MLP neurons of a small language model. Each row is named by its layer, matrix (up: input weights; down: output weights) and neuron, and shows model dimensions 32-95. Each number is 200 + 30 x the weight over its row's rms, rounded and kept within 0 to 999.
After each neuron's rows, "fires on" lists the tokens most often at its 100 highest values on Wikipedia text that the model never trained on.

L9.up262,233,166,174,211,167,218,123,166,218,191,174,192,170,201,161,177,216,199,205,219,243,195,181,163,169,199,211,224,199,243,181,220,178,238,258,204,207,210,213,159,192,184,224,211,172,246,210,183,189,223,224,260,150,227,201,184,218,216,230,187,181,187,225,178
L9.down262,237,225,208,273,186,243,163,189,184,214,185,231,154,192,177,163,181,279,161,234,183,209,174,199,147,220,218,222,237,275,140,186,185,243,221,213,210,243,295,186,152,206,189,190,200,167,195,226,150,210,163,219,160,234,218,262,181,211,164,203,195,222,217,203
fires on: " of", " for", " in", " be", " and", " res"

L8.up590,206,176,168,195,201,208,146,179,265,187,159,193,221,208,224,243,171,250,221,159,203,266,222,186,233,180,219,201,178,215,158,185,145,153,136,204,197,199,188,186,178,190,202,215,189,195,200,155,217,224,202,210,254,284,150,178,207,220,225,171,194,172,155,187
L8.down590,229,220,216,272,207,196,188,208,186,174,196,154,182,149,162,207,244,152,180,185,240,179,243,162,237,186,233,166,223,274,151,190,197,177,251,158,184,191,205,204,166,201,169,166,237,152,245,206,235,223,216,181,191,158,224,215,185,222,225,205,211,176,230,175
fires on: ".S", "-", " No", ".", " Co", " the"

L8.up380,245,196,222,248,169,210,199,181,205,212,188,208,169,172,201,220,206,230,159,199,216,200,162,144,238,224,155,209,218,155,227,204,153,201,172,193,199,217,248,198,212,182,227,244,219,222,152,226,192,195,246,224,282,193,137,202,168,183,225,180,271,195,172,186
L8.down380,178,170,160,206,241,139,267,195,176,201,212,187,236,232,153,217,176,210,229,210,120,155,179,195,188,183,213,208,189,226,166,211,168,262,199,198,185,125,197,174,211,240,160,192,160,207,238,184,170,202,181,196,199,173,213,168,185,216,204,249,169,226,146,234
fires on: " ", " name", "===", "ins", " size"

L4.up226,205,190,190,229,192,174,244,202,207,268,251,161,168,199,181,211,191,185,182,246,146,204,184,278,148,201,154,205,192,215,226,200,189,174,187,173,198,233,201,199,243,230,232,201,219,241,195,183,172,260,176,180,192,225,186,173,251,179,173,170,220,193,206,137
L4.down226,172,220,224,218,124,188,238,158,195,240,202,177,169,180,213,194,189,228,196,213,182,237,186,233,210,215,250,208,225,267,196,205,194,191,187,202,241,249,199,187,199,204,166,213,189,246,198,163,174,208,233,239,209,194,193,178,205,226,171,278,137,197,219,214
fires on: " United", " England", " Lank"

L9.up9,230,193,229,180,215,151,206,191,173,235,236,217,182,162,156,212,187,169,185,184,190,185,207,215,226,209,196,210,168,203,170,213,292,169,241,200,177,222,226,204,233,250,220,163,238,179,211,188,246,210,162,218,214,191,245,178,195,251,206,194,161,207,182,139
L9.down9,182,207,215,182,201,266,184,218,221,150,179,166,167,178,180,199,215,247,143,162,163,188,209,225,207,210,219,177,219,208,202,168,239,216,195,229,215,214,211,218,229,193,224,182,144,217,235,211,150,125,232,223,230,223,133,227,242,203,179,204,172,178,204,239
fires on: " United", " at", "ar", " out"

L4.up265,196,219,157,187,218,191,218,235,232,169,220,221,217,194,187,186,205,243,197,194,217,228,203,255,176,256,238,188,240,220,189,150,188,193,240,210,215,230,211,206,227,197,276,220,211,162,179,253,186,227,183,179,140,214,192,189,194,116,231,195,253,213,183,150
L4.down265,170,195,210,181,170,211,152,244,187,209,182,208,177,252,263,136,167,128,185,181,173,174,205,243,237,203,165,210,214,264,227,175,171,203,221,191,194,257,233,222,225,221,210,221,187,186,193,226,199,224,175,218,234,150,177,213,238,197,210,161,160,192,186,146
fires on: " had", " himself", " he", " him", " returned", ","

L8.up270,172,260,163,187,172,200,244,228,226,209,200,223,226,192,182,174,136,255,177,145,167,239,186,204,215,237,196,166,226,196,173,178,219,199,210,184,195,232,212,204,227,199,223,188,197,260,188,186,156,265,202,174,176,251,135,188,196,152,220,136,233,162,209,155
L8.down270,169,160,192,299,234,224,175,202,151,192,181,170,235,195,183,223,170,226,181,219,175,186,227,202,238,223,236,233,227,240,201,168,196,224,153,166,191,178,189,148,216,149,218,172,173,173,238,177,271,188,195,175,206,229,243,201,233,178,186,200,232,145,191,185
fires on: "ou", " he", "u", "iv", " him", " them"

L7.up541,186,176,212,202,179,273,169,197,168,230,221,231,214,248,213,129,264,206,188,178,143,199,240,213,160,167,206,235,198,238,234,178,203,199,175,208,194,207,178,174,216,199,249,215,210,212,175,160,152,171,191,202,200,212,198,203,264,193,226,167,226,160,224,206
L7.down541,215,283,167,238,224,266,203,197,225,191,130,226,136,198,146,207,183,169,184,152,225,207,175,214,178,205,187,250,198,214,179,209,153,215,164,209,168,134,178,208,184,189,183,169,195,194,226,284,255,173,202,225,233,179,232,244,200,190,204,224,240,201,215,225
fires on: " to", ":", " by", " m"

L9.up201,245,172,217,186,207,192,232,185,117,207,142,241,205,185,167,137,218,197,215,156,199,200,228,214,171,212,220,210,234,191,196,222,184,200,187,206,244,198,225,173,174,265,206,226,220,233,192,152,178,207,222,221,222,228,168,190,107,213,221,155,228,168,207,178
L9.down201,195,206,201,225,235,199,234,210,212,208,177,189,255,201,166,172,185,235,215,175,248,197,212,208,201,270,199,242,204,202,181,172,216,147,217,199,191,233,182,185,230,193,205,224,213,260,192,189,218,192,149,184,185,223,168,218,229,220,205,226,176,193,204,240
fires on: ",", "),", " ", ";"

L10.up119,226,178,211,165,256,210,162,186,227,213,153,177,242,159,198,203,222,216,235,194,267,223,220,199,189,262,199,170,195,187,197,199,187,210,208,193,197,213,219,168,125,165,248,184,221,264,241,201,160,181,184,238,194,160,207,185,145,216,192,196,163,222,193,135
L10.down119,198,246,188,226,203,244,210,297,197,206,210,136,184,166,193,215,185,194,213,193,177,170,189,162,201,222,201,221,201,232,198,175,223,224,233,178,208,198,188,181,156,225,181,254,225,268,170,189,212,252,149,244,162,205,163,212,229,226,175,180,253,228,234,207
fires on: " and", ",", " a", " of"

L9.up516,229,152,211,270,228,222,178,206,175,175,161,233,244,178,222,191,182,233,222,197,223,269,242,145,190,177,245,200,215,232,192,226,221,196,176,200,192,239,129,177,203,232,219,163,172,236,189,221,205,193,215,203,256,183,217,204,187,232,206,216,226,212,182,164
L9.down516,214,179,166,219,181,225,183,252,241,182,219,213,148,202,225,249,203,179,216,224,195,214,164,190,191,224,171,224,194,234,174,144,176,154,258,143,179,226,200,153,181,194,182,212,210,171,247,172,234,214,204,238,252,189,242,176,225,209,191,199,228,214,176,211
fires on: ".", "-", " and", "us", " c"

L9.up559,247,192,188,180,181,249,219,223,217,183,235,210,256,183,221,266,231,200,208,183,272,187,237,150,212,198,206,231,225,191,215,208,212,211,177,154,239,195,178,160,199,182,224,185,185,218,237,185,145,265,214,224,156,199,244,216,205,195,197,185,172,183,186,165
L9.down559,233,186,284,214,176,166,178,214,198,175,207,202,193,207,129,166,216,190,187,170,222,130,201,193,211,229,197,202,193,223,212,194,206,167,142,216,203,174,232,244,143,221,203,195,254,196,166,148,256,204,218,191,200,182,218,202,200,176,184,153,187,238,234,270
fires on: " and", " or", " /"

L8.up402,196,192,138,214,195,226,214,167,168,235,237,203,181,208,195,144,187,201,196,169,179,241,196,125,165,202,185,207,176,204,219,154,197,185,134,201,205,210,196,216,189,245,243,246,219,184,247,227,172,180,244,239,237,244,159,234,181,147,228,268,218,151,191,175
L8.down402,202,260,180,194,215,179,207,181,204,220,250,190,281,240,189,225,196,192,175,235,211,191,148,232,215,239,189,246,146,183,208,202,223,176,199,164,189,206,229,223,209,239,176,158,187,176,172,178,200,173,199,213,187,252,207,220,221,211,144,203,231,212,191,204
fires on: " ", ",", "3"

L2.up186,183,274,190,196,172,255,235,134,235,220,181,239,173,200,204,212,224,213,191,136,240,192,223,216,146,233,158,184,182,171,175,159,183,193,145,253,215,217,227,146,224,184,224,252,151,160,212,221,196,173,252,198,260,232,198,150,212,237,228,182,226,201,186,155
L2.down186,166,154,229,251,251,198,217,212,181,193,176,201,267,225,178,193,176,185,226,176,218,206,175,233,198,193,222,207,240,213,147,187,189,204,219,159,235,139,227,194,224,165,141,223,190,223,217,123,195,184,141,231,163,216,268,228,226,158,211,187,198,172,167,208
fires on: ".", " ", " |\n", ":"

L7.up19,256,207,190,175,248,160,197,118,225,198,196,208,242,193,179,183,222,238,190,226,208,226,194,189,200,176,148,208,222,161,246,248,182,183,222,216,225,208,207,152,219,246,217,200,229,242,225,188,163,160,193,220,168,218,192,183,211,190,180,180,137,210,174,166
L7.down19,201,173,221,224,162,214,158,209,214,193,159,223,229,155,208,188,195,199,253,258,245,188,188,176,206,221,209,204,177,190,157,181,213,177,193,129,190,203,179,199,167,220,181,241,197,207,197,182,118,252,168,203,188,215,194,232,262,153,179,185,163,223,212,232
fires on: ",", " on", " in", " (", ":", " for"

L4.up179,159,201,223,193,186,202,196,199,224,165,210,171,173,138,205,214,155,233,195,227,204,212,175,173,241,272,208,170,218,135,182,187,234,224,176,241,160,150,175,179,189,179,167,201,218,188,178,178,188,201,249,224,250,203,214,198,100,199,183,208,169,222,184,220
L4.down179,218,206,185,228,158,189,211,201,209,152,181,172,227,174,255,208,221,205,200,213,273,206,156,211,206,193,229,209,156,135,158,164,183,194,178,172,209,209,180,205,176,224,206,185,180,204,199,214,179,196,207,213,185,182,187,171,197,156,232,198,169,175,238,163
fires on: " re", " sub", " al", " Sub", " Ro"

L4.up606,168,242,207,225,175,229,191,208,240,165,187,156,225,168,188,210,235,138,191,149,168,175,218,175,209,230,239,246,181,183,202,237,180,200,232,234,209,178,210,169,236,254,193,232,195,220,151,179,206,143,164,207,225,206,163,231,220,227,242,135,187,184,157,182
L4.down606,143,214,239,181,127,121,159,182,223,142,200,202,200,214,245,173,213,191,226,203,188,167,212,256,200,235,177,187,182,200,239,174,217,135,217,182,199,249,184,222,181,199,222,201,204,201,184,177,168,166,155,211,242,237,215,144,219,254,254,293,179,242,218,240
fires on: " the", " two", " a", " he", " inv", " his"

L2.up106,209,246,221,256,222,173,224,152,208,198,172,222,250,196,214,189,151,177,158,149,189,121,214,179,188,189,200,175,191,161,194,174,211,226,151,201,176,266,232,193,199,178,217,235,194,179,245,219,225,225,201,257,246,212,254,268,216,218,204,230,207,222,205,198
L2.down106,250,232,220,224,219,199,155,239,243,208,204,234,231,207,209,200,198,159,192,201,203,167,195,217,190,178,221,215,219,225,222,186,192,244,172,189,235,221,224,177,274,120,228,222,198,215,158,201,184,154,172,160,157,228,216,218,200,176,188,160,108,200,191,214
fires on: " ", ".", ",", " (", " |"

L7.up221,195,196,179,211,191,246,235,196,224,175,210,206,163,243,274,144,221,201,227,200,178,183,169,187,226,209,152,213,215,171,213,223,156,223,244,223,228,171,230,165,191,137,203,207,198,203,174,234,206,214,203,188,153,215,209,221,235,174,237,117,226,153,229,171
L7.down221,222,224,201,232,174,156,212,257,183,225,256,177,182,208,215,135,258,280,194,215,255,210,181,223,218,230,205,220,184,175,197,208,168,169,185,163,217,213,183,228,209,162,207,203,173,170,188,180,164,217,223,207,175,187,235,146,189,226,215,258,199,260,261,203
fires on: "ly", "ed", " be", "ped", " a", " the"

L8.up11,238,231,179,187,197,209,239,191,247,190,225,193,192,238,136,180,218,154,194,157,179,201,197,166,145,229,149,199,172,207,191,238,201,212,192,215,160,207,208,217,164,176,196,178,238,195,162,184,197,185,247,253,183,238,196,197,222,194,255,223,183,187,161,187
L8.down11,222,240,243,237,184,181,195,179,252,251,201,220,278,191,202,243,185,170,215,285,203,234,215,187,187,197,280,205,174,215,231,168,215,206,217,182,168,207,239,220,224,152,172,149,220,187,158,143,229,183,176,152,198,204,199,255,193,210,228,189,212,197,231,164
fires on: "3", "4", "1", "8", "O"

L7.up411,229,162,195,161,222,211,175,226,203,200,192,207,192,197,227,117,223,199,191,158,250,209,202,196,205,160,157,181,238,212,186,233,267,225,181,202,176,219,168,226,179,212,232,158,210,209,217,205,240,192,252,233,149,181,220,231,193,177,190,186,181,235,202,213
L7.down411,119,176,183,225,185,207,235,227,274,219,176,195,173,265,195,179,191,167,153,236,225,190,224,196,232,219,218,199,202,201,209,176,254,235,193,210,206,231,207,237,198,179,188,144,186,164,209,189,178,205,198,215,227,157,258,186,181,182,228,165,235,151,161,215
fires on: "d", "er", "g", "l", "f"